From a checkpoint of a small transformer trained on Wikipedia: LayerNorm before each block, 10675 steps.
MLP neurons of a small language model. Each row is named by its layer, matrix (up: input weights) and neuron, and shows model dimensions 0-63. Each number is 128 + 24 x the weight over its row's rms, rounded and kept within 0 to 255.
A block is one neuron, or neurons of one layer that tend to fire together. Before each block is what it responds to, as a language model described it from the Wikipedia text at the highest values.

Sentence-ending periods
L8.up7 [145 124 136 145 126 127 152 111 108 107  92 140 149 101 139 128 138 153 144 106 105  83 104 141 125 138 156 155 106 135 121 131 118 145  97 154 171 111  93 115 110 159 146 104 135  95 144 149 138 124 155 110 110 143 120 129 113 133 152 129  95 126 161 152]
L8.up257 [131 153 147 143 111 136  81 124 114 101 136 140 122  69 128 151 116 142 133 125 113 106 151 103 131 125 123 133 120 133 125 108 144 131 144 100 122  95  97 157 134 135 150 111 114 159 140 119 157 121 139 108 122 128 117 137 132  76 127 124 128 141 186 120]

Verb-completing suffixes
L8.up233 [118 133 127 110 110  83 171 165 104 133 122 114 138 126 113 125  97 134  95 135 124 161 108 116 153 145  72 113 131 154 124 115 108 138 137 182 108 117  68 117 157 137 114 169 122  87 110 117 161 130 150  94 120 156 171 123 113 130 148 140 162 138 164 163]
L8.up607 [164 112 140 121 155 121 136 143  76 113 132 132 151 102  97 130 125 122 150 102 104 135  71 140 175 157  97 105 115 117 125 141 137 128 127 133 101 119 134 135 150 143  99 115 118 115 164 120 113 157 152 144  70 139 111 198  93  99 130  92 165 134 102 145]

Sentence and row endings
L9.up24 [115 158 136 173 146 151 135 117 110 118 146 113 148  97 136  89 103 113 115  84  87 186 147 157 137 127 102 120 155 173 115 125 143 118 111 150 124 103  79 109 133 108 148  69 107  87 132 139 137 108 145 131  86 138 149 162 137  97 108 135 111 133 127 123]
L9.up80 [113  87 153 123 118 119 118 111 118 122  97 120 165 135 109 121 116 141 139 111 108 101 128 113  85 106 152 129  98 148 129 131 119 100 129 128 143 146 126 123 137 107 155 142 111 119 100 142 124 108 168 115 121 122  94 132 117 112 145 136 107 102 159  91]
L9.up100 [ 95 146 123 143 140 167  80 120 169 104 143 167 143 138 119 150 123 173  98 115 188 148 119 131 102 162 155 111 129 141 117 125 149 120  80 103 110 127  85  93 138 122 148 122 111  73 143 114  93 137 129  58 117 168 111 106 108 122 106 161 132 165 127 146]
L9.up170 [ 94 107 121 165 120 140 122 140 119 124 150 136 116 102 131 129  74 141 120 115 101 111  95  91 141 129 142 157 119  95 137 164 125 139 108 161 146 136 130 105 170 167 130 154  92 129 112 163 120  98 152 147  72  84 101 160  93 119 113 171 148 145 117 131]
L9.up242 [148 153 136 104 141 160 172 124  92 159 109 123 103 123 110 103 118 114 106 113  88 156  87 113 170 113 148 142 133 158 101  92 148 131 123 116 124 160  97 161 138  98 156  91 102 138 120 144 117 110 116 154 153 111 115 144 139 110 149 103  84 149 124 100]
L9.up286 [124 142 110 103  97 133 133 100  96 131 127 130 146 105 143 114 127  84  92 105 126 109 153 131 116 159 130 129 143  99 103 130 125 123 174 141 162 128  99 101 137 132 146  93 105 161  92 164 161 106  98 122 132 121 133 131 162 113 121 136 129 136 100  93]
L9.up551 [117 124 160 120 164 183 142 126 142 102 148 128 158 117 140 141 144 167 147 156 118 148 148 108 159  84 156 107  98  77  85 145  94 141 136 106 150 104 115 127 156 134 132 134  98 105 112  53  75 109 114 133 110 114 123 123 129 135 140  95 136 166 125 129]
L9.up569 [122 145 136 136 156 164 129  91 123 119 121 152 138  74  89 134  74 104 137 105 130 127 160 181 133 109 148 110 143 155 156 145 111 121 121 108 114  79 102  79 109 116  96  95  81 142 125 151 133 105 131 128 109  99  82 118 127 135 162 129 126 115 168 145]

Transitive verb endings
L9.up146 [127 160 118 158 136 125 147 122 139 149  88 112 117 135 151 101 136 158 115 135 130 180 129 140 140 161 129 138 110 128 116 101 165 122 149 121 141 131  87 106 120 119 130  58  81 118 152  96 143 115 156  86 108 119 152 153 116 114 145 149 147 131 157 125]
L9.up192 [144 118 153 120 116 136 130 130 126 105  86  98 146 114  87 187 123 139 138 113 110  90 150 138 104 118 137 117  99 121 113 130 112 104 126 148  93 128 116 111 126  98 117 129  81 132 155 109 138 161  99 145 113 121 135  90 180 112 161 160 138 158 139 117]
L9.up208 [160 135 124 158 122 100 152 131 122 138 110 150 144 134 151 141  97 150 156  92  90  94 177 120 137  97  91 145 102 139 117  86 112 119 138 117 124 138 160 118 128 159 139 117 111 119 147 126 111 156 146  88  93 135 120 101 133 145 118 154 135 149 117 130]
L9.up214 [133 102  94 140 107 102 163 119 105 135 147 132 118 147 127 142 122 117 149 115 121 131 114 104 173 130 160 140 116 169 103 113 128 108 136  88 145 136 155  86 145 136 119 147 122 115 144 120 133 121 167 141  87  78 121 162 121 143 112 152 136 162 138 124]
L9.up218 [110 127 135 115 133 154 139 126  89 116 175 168 106 161 108 114 105 123 138 126 114 129 102 153 125 131 160 140 138 137 159 122 118 138 140  96 140 127  52 120 129 123 104 133  83  90 153 114 128 138  81 103 118 123 136 147 148 106 126 157 140 145  98 189]
L9.up308 [150 134 131 149  91 123 180 131 121 169 119 129 139  97 131 124 172 134 151 130 114 143 133 112 134 123 133 126 104 181 114 117 183  55 137 136 135 137 113 116 141 144 113 113 102  80 190 125 116 138 147  74  88 170 104 187 115  97 137 161 166 129 151  87]
L9.up354 [ 88 107 128 112 112 143 130 185 115 105 122 121 129 142 160 142 122 155 164 105 116 135  92 127 124 140 153  79  98 109 103 149 103 142 103 129 118 127 104 113 157 139 130 153 105 122  72 107  92 183 157  93 131 120 116 195 133  91 101 168 131 112 148 122]
L9.up460 [124 118 121 109  93 207 138 132 116 168 130 176 128 171 131 120 161  94 119 125 134 129 119  88 140 129 147 167 122 191 102 106 131  89 128  75 143 179 166 131 140 165 130 123  77 109 147 102 124 114 154  67  87  92 162 145  81 126 121 134 132 135 129  99]

Sentence-initial adverbial end
L8.up388 [103 135 100  46  81 183 119 151 164 120 125 134 106 130 142 126 125 126 107 137 107 112 150 127  93 129 104 163 106 115 140 115 108 157 160 109 142 161 113 144 117 116 149 106 107 105 152 129 132 143 175 156 149 102 154 151 138 145 107 126 126 141 128 120]
L8.up480 [102 181 163  91 109 136 147 128 126  78 144 114 114 128 131 139 103 169  82 141 112 155 139 196 121 119 121 113 135 132 138 144 106 104 138 115 106 113 121 124 125  85 147  87  91  92 132 128 111 164 134 135 101 112 105 136 133 101 155 117 138 165 133  76]

Verb before its object
L10.up60 [108 121 121 105 147 102 123 141 122 133 132  96 151 129 134 135 142 142 137 100 136 148 127 126 193 132 147 111  92 116  83 104  97 135 152 110 107 126 138  91 130  90 124 100 145 109 207 154 152 173 128 102 124 119 138  89 134 115 136 162 138 147 109 158]
L10.up242 [150 126 146 121 114 180 127 144 122 122 145 110 168 136 132 135  94 156 168  83 128 144 127 141 166 187 106 137 142 114 142  71 136 104 129 125 138 121 109  81 148 142 119 124 136 133 131 158  88 111 165 107 113 132 156 142 139 134 113 113 106 108 112 102]
L10.up305 [136 164 161 129 104 115 183 115 101  91 133 137 145 146 130 109 131  94 155  88 111 125 154 137 131 136 102 130 116 145 107 106 136 141 142 158 154 109 111 141 145 122  94 115 102  97 157 151 113 154 145 114  93 173  85 131 121 100 109 131 170 113 128 164]
L10.up443 [ 96 171 114 123 122 125 108 110 115 176 158 130  91 134 134 117 149  97 135 136 126 148 143 121 168 155 103 142 130 147 135 149 144 120 121 124 116 151 139 146  71 122 126 137 129 114 111 169  99 133 192 133  97 163 109 125  93  87 136 148  89  99 123 123]

Post-date clause boundary
L9.up114 [153 158 157 123 126 148 108 125 112 129 141 134 117 172 144 104 118 123 142  95 125 115 134 147 107 155 132 111 129  91 134 132 117 191 145 116 121 132 101 124 108 149  84 120 103 142 101 144 137 143 102 102  63 168 101 151 150 131 117 135 139 124 157  78]
L9.up119 [101 164 116 102  94 148 105 142 127 161 147 107 121 102 123 145 107 124 106 105 128 151 130 130 147 124 140 118 132 131 134 114 133 136  98  82 142 121 120 147 112 131 152 140  98 125 127 145 119 180 175  92 131 124 141 153  91 140 181 196  96 136 124 147]
L9.up130 [150 114 146 152 100 182 108 151 121 104 166 129 132 101 135  95 141 123 132  90 118 107 138 131 137 134 105 103 155 140 118 136 128 127  60 170 133 149 115 113 134 134 131  95 120 108 147 144 142 149 144 111  87 139 101 154 140  93 110  98 158  98 123 116]
L9.up279 [111  97 139 167 103 106 111 125 162 150  91  98 133 111 175 158  92 120 109 166 118 120 129 116 130 166 130 116 151 114 174 120 139 109 119 135 113 180 143 134 146  90 123 160  86 136 131 118 171 131 176  81 151 146  99 126  73  98 153 132 153 160 120 121]
L9.up280 [129 102 149  87 127 165 159 112  98 179 107 128 112 160 130 151 123 157 116 143 126 111 172 117 153 138  98 142 136 149 112 165 128 132 117 122 121 148 157 128 156 111 137 174 118 124 102 122 145 167 127 124 119 114  71 146 147 121 101 133  91 132 146 122]
L9.up337 [114  91 157  90 119 107 138 115  99  87 123  85 108 141 142 153 133 128 114 129  93 135 113 145  93 141 131 114 126 124 106 114  69  87 122  91 177 138 160  85 165 123 114 219 147 127 128 143 112 126 116 101 102  93 131 130 133  87  95  94 106 153 148  94]
L9.up394 [115 159 167 101 120 165 132 134 128 146 116 119 153 144  95 131 111 141 128 151 150 134 120  85 152 130 101 106 100 120 128 128 119 154  87 168  96 114 133 141 168 116 113 147 119  87 150 163  85 191 102 144 191 152 105 130 167 152 125  99 129 122 156 134]
L9.up535 [153 151 143  99 129 138 143 135 131  80 125 119 123 143 121 157 160 160 110 158 123 127 112  99 134 137 147 122 108  98 123 142 116 139 128 151 159 129 129 156 143 138  94 103 131 123  95 114 110 114 111 167  77 117 135 140 113 132 119 127 141  95 122 115]

Biography sentence ends
L10.up506 [133 157 130 124 135 179 140 137 130  93 157 131 100 118  94  87 105 135  58 119 134 117 152  63 124 138 103 157 138 116 147 125 124 131 139 122 135 126  98 134 132 137 140 108 130 114 107 158 159 108 122 134 160 103 125 105 134 147 145 135 124 160 133 112]
L10.up573 [ 96 136 105 125 135  89 109 149 123 127  97 153 139 130  90 179 136 156  92  93 147 111 141 115 160  99 135 109  49 101 119 141 130 144 138 132 134 143  82 130 124  99 115 135 127  98 143 143 140  69 119 126 101 125 113 163 113 111 106 143 142 147 127 161]
L10.up600 [160 179 155 124  88 193 127 203 133 125 128 125  84 118 127 132 141 112 111  98 165 138 110 115 147 116 115 168 142 176 134 130 174 118 102 114 148 137 103  89 177 107 113 113 130 106 119  89  99 125 107 126 106 111 119  76 113  87 104 113 128 143 115 128]
L10.up607 [109 119  98  80 148 153 150 122 137 119 142 139 132 156 134 121 120 173  84 164 142 169 160 125 117 125 101  97  80 147 107 135 134 148 111  92 100 142  96 132 145  78 136 118 106 166 130 165 143 146 121 110 125 100 102  74 124 121 132 130 114 177 144 114]